Weights of a small transformer language model: untied embeddings.
MLP neurons of a small language model. Each row is named by its layer, matrix (down: output weights) and neuron, and shows model dimensions 0-169. Each number is 500 + 25 x the weight over its row's rms, rounded and kept within 0 to 999. Numbers have three digits each.
A block is one neuron, or neurons of one layer that tend to fire together. After each block is what it responds to, as a language model described it from the Wikipedia text at the highest values.

L14.down374:501472508519510546479515486498481498505502484500506514482474484498543487512427481482527506456572551507502496506407503534480488544452510459482509516475535530498480537486513479513479475482472516451549523494508533496542528493516470511490479518485474498529495488500494514522521516499504495490532532509491470470497475548518513504511516504477495520496513500481460476512519516512488477516467552497503521496528504530504538468557454492483494497498458500529481451529493507514486451489509467484482503520533495483504501531
L14.down392:489511447508515551512521534532501523478492551481458453465520509449532513516513483461529477539489487464460479548456499507534501536507459490478556517472479521472531493540486514523508483488470497489481483502512491497467473505528497491464497468561517499511496532521513494503489509525452512500510515513460541539480475458493500498488473501525526504466503518514499513516497506501492472479493538529510486516516498465501498515570478531484513446515461484565498511426441512506480494528551494532501499536527467459499466479
L14.down630:498476472506462507540485515500515507518478503490503488503506504486483466477479481494486526508485467492488519506450537533496519491500459484480516501469477468497492519489497468525498526535479468500451478506503521474520493498506496532482504473522477493533509480458492517512518513512525483505481482499520531436457509522480520496504496515505506539501491475496502505516449489572502489497469540501474499511558480526495463453489483466465465497538518507471522486494525520514478536525472470505447464489489531451521495505
L14.down859:469543547516523498500460518473490486485499510459518468523465481510490548506525503513468505488474478526499487523476517441521496500496482470486501557460524497492462520515490535522550490499551524554504485521486470535486537499488516555477478468484467478537533509541501462536511524502507483492475508528461507486484450528509537511489472516527470503531495530453505509544549480537473534515480480487500471515478520544486533484450489493484479487537518488482496519473508511501482530502461454526468455501492502512495469527
Responds to: Date number slot. The space token just before a day number or year in dates, after on or a month name, as in on 30 January, April 22, until 2012.

L14.down894:508510518500489551529500484539456516510486496478494524490485507535465543494491490485537479498558540471522501515521474445494496541471520495533478523513492481520532565477517532509483497485507499516517560495503516456534490475463495440497492494548512544502493473453522464464489535521512515463490477542493514549512506522485518489447517495502469451501470483469455413499524492527460497483486484519566488500533500541553470477494454513517483519508468458491529473502471490502503514516471463535484503472484452500518496526
L14.down1012:449486508507475486552513472481515480567497516553493486514538538493492490469491498504496497521498520470460514511482486532492510497465474526539495502547489466513521546477499500476417475501520512497521494496490472436508454509505508476480438497531517488504496519487492495511465510499473472528496484544491510512506508524518485538472501495521484489516490460515489414495493521512510504520490485490552489514568513506492493483497492536504501502531554465470483499485491452491522521504528479523458518502491501469476527471
L14.down1983:498518530483496479476505522498511508508477514475501506510456529478483469518536466487519563533492453521484493496472479540505522486497479514494496516450507542483518437538482542496536545568508522507468517506479475530510519510509482555496527495478467487552498500485503481461510475465502517525460524495469481477466506475515499473518446526491498483469518507529496517495478487520521514516505541504477474499438486530483515494500505506472482484504508498521494489529481522521476525481546493442504484548511540537490513524
L14.down2019:496486517470509516547486512485483527470510452548457482505462514506488515508520500526527478466516537479499493509558511468508498485503495478500433505539517482504543577486501501520509509487484470491525545507495473462509496520524517477497496477502518496539539520529503510511481450528455519525494484502512537489521541518512458506479519526571497468524526482528468427546532473529500468491507497476513489496481500503477499477493495522503553474458455485528533464470544515499521506495547491516508507492495468534514511504
Responds to: Mid-word fragments. Inner or early pieces of multi-token words, e.g. an-est-hesia, pre-ced-ent, ingr-ed-ients, chie-ftain, fore-most, mostly after articles or prefixes.

L7.down421:489496470502507447476513509464494527551519466478494517460494518495497473466496527508520514497484521505519525456434513518457519477507476527548480482508490477539497469498512543492507499492529483461518482508557530479477521482539507477487518498531506464491520498542540530509515464454503486489543477530517470537441480541494497470555448507500506483524522482516492530487530495466518480495521502484480499528532496485497491522523474469502511520507524480476499506516516511483529499483494490501476446476514516479489502500
Responds to: Word-continuation fragments. Second word pieces after a one-letter start such as b, c, l (b-out, c-ortex, b-orrowers), plus cells in pipe tables and semicolon-separated lists.

L11.down39:499485518527504498510568514518515516544509495489475506498524524508488452500553525499492537495464499483496525471472497470514466469524462479495489466475543522545515521537502500483479502506477511482480449516531496494492522497496463552467475506498495454513482509495526493563507510521492492470518548519510478487475506464481534443575526467470497477508497501458465466508508501537470522507505512474455507516472456433533481503497502488470498432485489531494521469490507494524485502450514502448495464527468514520507478547
L11.down42:477505499531509524473482504533544497514509499470478516507471495521534484541463525482452543505461523527515465547467501507512537516560510474511480497478541539512475498521475467478534513511469503525527483548519484549489487495489489568490520505534497474504472522462537522470498468511507509471519481508511490550499501500529515469512540520511477529515536508465485495500512467495520468491518505539529521508453497549506518521499483445499469500513494498503492498500484504495488548495496525497518491534492546508487501508
L11.down220:483501524512486509540501511511473486449520502507467452476502497469502509517502500496519490524492505491490527531539495484556527501479451481475498492504510475484559490528494471537477490536496526479507477517536540476478491493475500483483508456474472473557498474490550488505457529517451487499557495512483549499496498487505519499527505488505509477483442470521489477489503491479520509512497505481528513458506510492529504549504508501524498537487496498531490472480504521523522441517533494481471503465511494502483462472
L11.down297:481469542526487503515526484487503536543506498527457484528546506518496481493476497495478484536511521471503469501473538532525518495522479486546506519476489470486512539521487460485580494519529504480491478488467514473495463520477470489501511484508502539478509529498516483490492452501505520521501486469516477490544466496512505481488513507490502528521521530483501485471464476475530539466460464500459537469508521520537492489469496516545450480534491473482524504537459479528552506497516510471455453493495526527481510490
L11.down453:536509491534527480465524501496558471489500482508490514522539502484497524494498463506478510507493534534494493489527481486518516472541533502517499484472514543451541460496452498499521514527483480513456506517547499566533483511482512535512532461518515481496493554524518512482555502499449488502503534519517499525473462523514524433503520535499518523485478520496496487495497468500493472476509480462516475500442526462500513504515489469491482485506531546501496506509524500508488463511508525518498461488467502496444521496
L11.down567:466459550532513493491537520517487520506494458535482488517529468484496537499475470486453498472513525536489515492485519459500498492445499505550535486497419487499460519495523506499496515443487473536518475482455481477508447496504475475496474487538591501484549510465538498530494504511488484496505519515536505484519509486475477497480531454513510509514527515476513454500459494467512468518479543511540504470551536491524482495524507514476505484520498488475464520496463507445474539463503526522480489507497448454482436463
L11.down739:492463481519472544524487455467496467502498488491496524518522452532491508489492501545502428536510546485519493464443512481501474478478509452480526483508473511496511540462500461508470483513502533447514469525512472454496513495519506481510496516511489529506521449513514500530462544503503500514517484493482569485483525477492482506505490440502533501524494532480511443525534540491503503492473485517542533461507494530508450518499507518513489510503498487471517542535538459477499451531505513526501487447523420475512505521
L11.down789:489458517497507512522478507523484464524495484470496492467505492532504499523541492505511500496439502511483508469462487459526494478479499514538475446502493505520513533512455468473470501538527478433456523478531462510476516523441458488506512501494495472503499506531496539470533495486497505478473498472528442517513453523498498544453528481435554475490427497465520535467520452518508452489487518538520483514481509546505499509533482506505496522516505450501509527519526535511509490474537510512497444506476504486485537535
L11.down813:463476484482514512519518512479489545499477456497479483476490477530503499480498506528446484483492529519531487549486509469510503468459543491456489500516512486578524561479510496550482506493482477491483485489504488477492557513518505510501475546460519524501510500518525478494492504501513469498523470480547539484505484482503455508469495484461503453541438509478532487495520508488450489479464505509516482537498509520509503481444487476514539502520499492473467475490504516497529499508501513490530523469465512509523494495
L11.down873:488500488486487477512519504502541471482531492542468483495458484469519464506474482463498501464490525471475482508498495533508492453510527489501499493559528532516478524505503462497509480460465479499519486468511471528452503469534549494487469500457529511482542499513521503467535472502495480529507488504559517524521507482489441501465500457495506441508560505516544436502519526517471510486510486499519491472524490540505484481505509469495473537480527486490489515501499475512528513499497544520488486478500487505505517489
L11.down953:467470521490518508502492536513466471500506503477457502470502524546527506501465519509481472507484586518531511511448480475525478560526498521522559498451518478508476524509496441512515489489481521532542451481491515523512460487485512457480509556483509531505529501477544481516514533477477487507506503545510514476505465455521461518514478506532532542510485498499472450499531511501482498489498483512512486538505545524525481529506478465494494525500485451487492525494499482460514515491494546493499462488420480507472514481
L11.down1000:478471509517500515480513522522489493514475500541477457537459544501475492484479501529506473481514504509531505556480497448524520489547505527528481475490490484494536527555510479542461479555491549449528496472481468471480501492507517488501505494467481562535516528488512433527504488519493488527537509495504499511505539488477485466469511531473544508537484474464481486484476458511524492544472517501481531431500482536509537544492508502505453483503525492438489496502530494514517474476540505468496508531520519501473480480
L11.down1082:495509532509513518492524529503528457507435500524504526504477457506509498501503488540528520487493496487526498518511477518534526442495510504474503467500492531515481492514489473494516495528472436493523559486493506526480508498529480491474487482518506493468472507482535511454524507535501500490526489472490513514470513568508490507481492513455467445480529462507474535506471522483447481532444490473520503524522490496502528435484506492545471506494521552512500486485479526540492544509491515499496471486527498507473508456
L11.down1489:482472520476481495457511500509523464449564478518476460492548509513519524472509480491496525490545535529454494513465518522476523479510527516512481462448477509506508531488512501488521494533485482501479489515522486483459535446532490470485513486541500499532474461542514504501519486531468502495525467495527498512515523520514545547473491472482525498540459485458512465509490515495493508522520476470442476512519514489506496533523461479518484498471528458498521552476487478468534484500507517442483477505493540487501486506
L11.down1507:484501520486510516497523465519490504448509457486531441492514517494487527498510532499483496489465557476464515514474487506513472520503493505474492460455518527510474527572535473545486505498500491512506500494509514477493485501450529486475493486469481491487522518545533525535507529529468531553509537485482491507456502523488510491524504526505506488482480508466476460542445518545462468504503476486496488505519482497514531483482468478498483477507523470507493516494499497528512502481530494485535489493467469513487494487
L11.down2022:492489494491492484470515540499494511472502509497459497500469470533506504503520520528475503466514518484472521449486493527482537507515502457516492490481496523469502516517474464450502550489512505516503510470494478544489464497528523538510471466479522468503544462461540481463524509555500502520533506448505500465508496499493501496514514494515474534471467515518531500536483508459491491503505470527487483470482519491494490512521541480504513478538527470493476479502503563502482507473500487479465474437469546537462452455
Responds to: Mid-word piece after c. Middle subword pieces right after an opening c/C or oc fragment in fragmented words and names, e.g. monoc-y-te, Dioc-let-ian, C-ott-esloe.

L11.down17:480508487512497482498488529479520470542456504448546507516489510499525502490530478550521467512455311501516512487651489475493490529503543483500489493515488455500514439515495493496521460505538508490511488479511506537514481514510510455517489486490530480485480460475495522490489495498548497488511523505530501481487481502505457524504504488484475534482504493485525678480506491493477477447484523508551483528536478469418533514481489513508488504503489517503513525483481521506528483484486534504518479485504511515489495518
L11.down230:519529527466496519489536512544503511458478468506488484485470487502510467538491503459477535491506491460507499540539474544495512527511507547533447506498486509466534513473483493540533489552487500511486513498511475523484469484507488501492532491541463475519496515511495500492465504500502529539534457526528543515499487534531478488509492575464471485487493469545502552540514486470475492442527478521484506499520507524486540543476496484512455506496530492491495496548506523474494547500516515534536510474492496518506489434
L11.down298:481541540506449471521496499526475474496497480470506500488479477498521505491498461498517494468504328500495476486612523475477528470522491504485490527505474491494501503459542478515489498527505496502504469470496475576494528494525493500491494491509461525497517503502498513485513531507496513484459529498497546487499500486502481474504498508471577517472465534493506613489497520518467468480499508514542464456515485489436523498492500490510509477538464471524517485495523501487469508490508487515548525485454468537493498484
L11.down335:493516465519525512523471534517468490509490495491485481542496512511479504485515490470517470533505401503539479487548521484489478484571493521487500504446494481502497468510486537491520502503501506495513483525493520464490476460481514503495508455504520479480520479490515485484510527479526501510509519480484460464492508507493539495491487515523496531517463467493550575523526508480512486490514532509540516490509515523445497511479535500504524484520482510533473522529543475496512474514463498470508562461476499504511477529
L11.down409:508485518488532496488527520562476481491482485511467481480509528512477515521476488490504496537531282488506509490539465554487503483517508480466500477485472475481482421498496490505571511508522484480480468480492520587487518479448487490451508515472490494495490503512522482492497520461481519502518495490525490514505499493472512510507493523506486464483560528484491645495510536480504516514487463546450491486482495484466506547495518506510464486488537512490510466489487484508518504509519498518502504491507503487509503496
L11.down486:510510501492517512480545517532503515482476491464521508476493511486491530553507462483486516546437272506483492509485501506475497500501502494483523496507530470509485433521478491529516535501517485512521461498466523565510514466496506517496496492509484478471470491493537476504493488503484488518477506508499476547488512468505483480513499521542504485503522516500487578519494499484493498513505492529479510511469506477397487523502475494483498513511507504482498467477485496501512484508536465490515500494531524537521495470
L11.down603:493504521494495499524484465539488509510519483512448477471505515524495500487506475484501528498527318474505489514618546538473500539525498481534537526505495504517483411555490503473546505503474519484507520522487521519497468485493488469517469501508467526494494478474477520517489500510508514515472493504475507540497517473520484516475458510467447474515526486514495604509478536508494491494460467499541486440553490502397448501538482513518523481483498487483528495515494523492491510479523499529463479516503495490506500500
L11.down664:497489516511464484507500515482489485477527517471527472525534512515504526488507518532467525512492321485487519496632478461525490493527495487525457469476524523501522423512506512497501515527494467489497451519519518494536507479512492503526504487502536494500467515496539527544493497455479495522484513510530510491512513495474535484465487521505496532496504472505489691475471496527483517496525497491541496496466496490415465514500484525493491520515514505446511469495493482527485461479472493503473518502511481510501531498
L11.down922:496487514521543478506477507466503517497522500501531512507518487506525487490488508520522474497505334498526493514688527483503483506498515520517516483475518474491507421508464499508544498485511480500495524497481504525488490488509492522549489465499502487476516529464520499518456507504494473503517487506504489515511505524506495508525461485517516490516476489500482692528510559530535497510516507512536469509515554484364495495466496511491489474499508495533487488487496488503486503498502463485478513511505455497486505497
L11.down1402:545496483490487502504523516493508479533448482513492508526503514522529491472505502448491494514503349519460516492670512489477497530511478488499515517473492487503544395466483507504548491536489501476505498482474476555461490470481527499469499498518453490513513469479498496515476481504535492500511499505494509500515484498517506451523484528513519500533487533513487685507483461513538514509519476518502508500481518490440499523479479499516477518500527492484513507452501506493516502527518512494485525500491504512490548498
L11.down1509:520506470504467513506534479509519486492477508456518497487482505502504519493468512488473506518513304478497481547615485482487483514447508488497507511490482501497500424495491502519551466484533487511508475496496563553533490494475504475515462490560490490480481515515549494496490503500505516503483515515480490509498501513503449487522496499479543532489506479494477704478502481503473481482524491532502498533485508496448513505503508517471528514477489503490522482506500485497505527494501521498506492503520470519507483510
L11.down1539:513509483499514463509491466501485514512514501471487500521521518505492464481514512503520535506522279485503462522645525511490499481516469510468493523493503510507483400481504477490553489465501474525503471511499515544519513469517489488507506503502481492477488483520492502538494496506451511501466518508505482505482499502501511517511479480525526491497520476509520706528499463493515491513516491481508486507516483513388454503518482544497514504493512482507501491491504512518485521516507472481511529463506491488513523477
L11.down1562:490467523506496520539476502514463492492487494474527516491462520489524507489496545513504498496570546443507460518448498501517515520471518513491476512497487520549526521467552497510457516486506514451539538513479491480517487486555512483516474537513547534462477446483491479533506480484495504522510487533520492550532507473516469541494486489472499495520506517516488494485531506488478513471508501497505520464505534526534472530541480480495505556545491485504478486465496491481464491512495493537500496510436482479521492471
L11.down1688:502507496502497521457508509518533486493506513503500494508533529470483513490470495466502502520484289499477495514633498492508515494457476501497518496509469513514516425564518486503515465492510482495505475482521492566512490520507502475543485479490496478494523509497498508529522490506508481463497465498498508494474497514482475480516484501506511530503482469485486680508483493487519499511481476544489469518480520516413518507526468486519519505495471503523492511467523489507536481513532501532467511471523508483486501485
L11.down1693:465532490495480493455485490516485496513518490485527497514491474510511491490496545461492505496489309528524497530630495552484489491482497504504483503483526496502535437494468535524580492525475467499476501487517517526521516499515510515519490492491499506503504474466521555554507513526522502507550517525480525536500526489507458500496494517510490516530502504533509672460455494499489498465500502480506507497493517496358503510487479520493526507496500548489549517487495479490476483486493485498491498485478505529516505505
L11.down2015:535528475499504488485486515505485517503507516462537478508494503507515485522486510514489531514520304504534481548629495484511499492483498474510529520488492536494501406473492524518558517499546506520501472489506498560540493468482516494512479488543497493494496486515479504518484511507482521491498532510514498507522493501525498511511486479513520488466526504510534686489476540502509483461512524565522535532509487516365460480485472518499496495505501504498497504482509513509493481513486504509495523505491472500482494481
Responds to: Sentence boundary markers. Sentence-ending periods in Wikipedia prose (often before a paragraph break or heading), plus table-row pipes and list dashes at line start.

L11.down1:477515518484527493474489536499474479478514509525505487482545520496482498493548487553513528481488505483474508507483523499471475486447487483491501540477449491496474514498484472513516512503496468499532486498521480506484475493522506517485516526522482507468524485548524489540466518537486532547480527552511501511507520511527460497533467533480462508487506530484516538495473482512461472479548515517501459514490535460512504522490538504530506531536508491479485469445527473520514477503523551523480509516536471509500555485
L11.down51:503519499504468458540533538498478496475508505460522427493564466482529479526471501480511517486509561535487518503511527464534481495503507496475490509505458513475507510541532497475492488483530533552496503499531481487483517527532501513523522490494492487506483512506508477537495521536512510523487533504495496503513506513516509457518477482519554531494483503513513503502483526468526538529502509517536480512470525506539539515462495494510521501491457504483513515532505481470508551508493504513504499482495486491512485469
L11.down172:482522477452521506503522442495512475460529501489524501471475536538524509512514532494543514475482495493483498493485520500488507495550454556482541503521508482495493493529494459526479530489535526522538523485460487502516477533504528491518519500534519520477489592491506481522480453497507485492522475458475517517526521500511518489543480510535556465508460489541506507491518514464493531495526476494530493506459566497524468477546460479534522481512469511476502489489544506457474468492472537501476477512508460535510484477
L11.down187:505533505480485506471480539501507445562501420497500526469482496475538515496520544516546464499485506528491525529499493505497517477471544515524502513487502511483512550518420514496504534480486505480481476510502468464460522501475499487510480516488491500459535492540532501525500502509513493500496515512475480484484512475490515540556529507453539480517461535500456488488517498501486524480495502481481486509542500517531481491519512480469506495495511490415493529517510480497499506474518463521521498526481476500494478498
L11.down618:502513483463471492505538498513512473502517515475461506499450498508479538491438498504493535452481399555539487501530476530474492484532502501486546504485552513487537483530515494504538550465546501499471459467495520534472510490512488468453525478506470524469525507462489524462520500499518492481514486489460446524506450508487517527527479488499520502469448486487522544495488517503453498531521501493486457537481520503449504468467490543476528473507497537486495473482511501495501498520483490525493520465525485519528520498
L11.down682:496511485474478477510517502522532492500514468470475478510473470515530507515459504485496486482509520501495527492499510501495515551504457491529504514477477529479540485485442515499508507534483511500495448490499468491497514502466490485512500465485529528487535528450478472515535499511511541500507540477504480505517475497514509482489492491528491471433468490471513495516457503494567466514487465548472471466502481542506494483501537502464514498492535473507474516507535503488498525509532512462502496529461551510495455527
L11.down749:558491570493468543515540502516503463508464459544519482477520489497504542490501505552504481517522520522511514461430481506478531492486477489491466471497553474480502541466486508485468456497485492497475550495517508511465525530461497508471510536507501480496521523485526513450487528520493504483498495514484526498498504491481470487496489492547519496506486480493460488445537507510502534453499506517481504547493532467549511511490495455506467514527479527476506466468475502477517485514530519535489513502469547509471512472
L11.down824:494517486491513499479536520471511481542511500476515539499482528483459485545498486497491505477487436473470536501515502526524510503489527472476475443503521558489539490474480492516496565520467481494509495535501424502495552515484493509483485476513498535544505527526462467518491497590505517524531443507540487501504479488555551517492542455475495488492451481461506515555497524503485456528448469518476510444523481492462500498465452489532452443555470449500518500476495509511473506512527512466542507537477531473486542504
L11.down895:467585485532520469466512524494529479482504481471509499499510508520490529482542474524487554508465507542454446509478503524519516515495510506473462505494494516512535532489471448535491505512577472561458480493452508481488477507537509523468486538529500498510501502478514534525456520537506531494515477496530505477540470479531515505493510505517504496506519496503498484490536420521479510449498487497472481538502490509508477496467499531512478500522511564504472477511471503528473506529467468554501494497534510500507437530
L11.down1183:526532502475521484526500508520514481438489492477491486467465495491482530487520459435504492493526469482498565524474513518489507479469473516483468510484496508460522517486485495540511521517455538512545516523487478491480545521529537502507539445518475489452521529528491522471531501442470485512517527491491510492501519539505462508481483455470496475526504462461488475489458494522471524500469480518506508523482528472492501501507492469462497506507489487500526501498466511491527484530495528460522494501511481453532451506
L11.down1320:494498546470483470531521490523517460490496524500467499501524573467502520483472477535526504454456517522510533526488473491491533510501484516509520486509485522510539526486492474501450499476503538523492567458462483535466513510467490535482535514489505529516532503489521490484516508532510481504529530486518553505464499498490451550483466529522531494448497503502481454502532535526487456486509518488487505456505486479526528546437497545453507470559499485519504496513471491463515534501530502513490482507467479498506487458
L11.down1474:505506470492486511544553482482518463496452522497500508471495514480488472487485517475524506510499467528429526465446542492514472517464521488521478499497477505464477531508531473501485500490529517550480516489522478508451480479520567514488494534542471510517518524495498464501486536513495498498459488473494521471555504453515456530542508560509524530467508481489485507479517440559482488511507509476501481493436515469488510500503532507489504552473516483449497483502507497482493515526513523498472550503508549483474499515
L11.down1609:502550513465498530493520513510476490492515516506500502493517475487529518506452516501509508493485604530513513499471515478523536495532502464472500515492512481498496508510472515535485511458510515461437510520536523481511500513510475515510527473507507483538492528493490482539491495487442534481474456464507515500486471471524478525475502431546514481551510482495538455487499514515544493487486482468509476514465514533496537500511480486500521464472446501491501525500540523508494489501512488511482501489503500504543485544
L11.down1632:482532500524512535476537473497504521469504523512478496503472525465498507495489537491473567527508509467472465461469470539482510498514512464485484497470466459511501486482495516490480484494471470527512513529503511495480485506501476484495483514485514493507537465502486480524494496524480445513508496554470485479546452522487502473493488515509518508481517509494494515519470483518530523447517481542464495499542471558473499509510511479505485504482525460521506517521543540450465476510521554497501532508499509507465511512
L11.down1797:507525484494503523518497533484503495507516487510479518451474537494540523461500494516517483523477549514539546484373560498492504528461472453489505450464492467482498529506478486516492497544521498531555474432490494476504512503497505466483498503538482496515487465494505496508517498511477463543494499481512467459527507510500485459466494479480506500527536503513496491508554483511485511569476528505489500479533479522568485483502530481520537509457502451486472535534514552524522493499526548490487496529516496484451535508
L11.down1826:469488490514476492504484552511492445518479538550500490504518525482501529510513473445506471565480451502449494503504485534494511517524495511497497505485464503515495486492497474539489504498500533515521506501534491496508517485500498470471471471531485509511509509465504488479454449478483478509506498512489454503541512508500489545528545471507466478525514510489504487497486481469500479485501478486528472527519480529464469470522525474508465539479458478512456501500493556469512526473521542538464488526520462517486490516
Responds to: Date tokens before year. Month names or the comma in full dates, mostly inside "(born 8 April 1964)" biography openings, anticipating the year; also "on" before dates.

L7.down762:485514522545516477483487469500494506503518484490502515523567497510475534531534485524489522516484252483481498549535505519477493497516486509454500487512518512528502443478510506506503519480481498471503482512501519502539514489522448498483506480488499483514513504483500484539524497518474502488505534491481478491484515516492490527498415489497480471482531504492510537517483556500489485514506502539523482519518523517363469501495519537486502463513469473501500498501518459495492495511536483493511501475496477514488511529
Responds to: Sentence-final periods. Periods ending a sentence in Wikipedia prose, often long narrative or biographical sentences, including period plus paragraph break and occasionally a table bar.

L7.down847:516486500522517466523507520505511564505491503514484465495498517488496502472532506476444479505503496442514499499456508477506525482490528502517520534476492533473463496489506495480499512502480491528504521525462457544489523506474521456494492529505433527588510472511466547495497489492512476524500456493498513515499515465522502514480488527499503514502486519530514480478487468487506503522520484474443489480533490510487497498480513462549481485496487474522524520523508532503500522473496504492537511533504497564528484483
Responds to: Time and date lead-ins. Tokens that come right before a year or quantity, such as the space after a month ("8 June 2002"), "around" 1340, "during", "following", "over", and month names.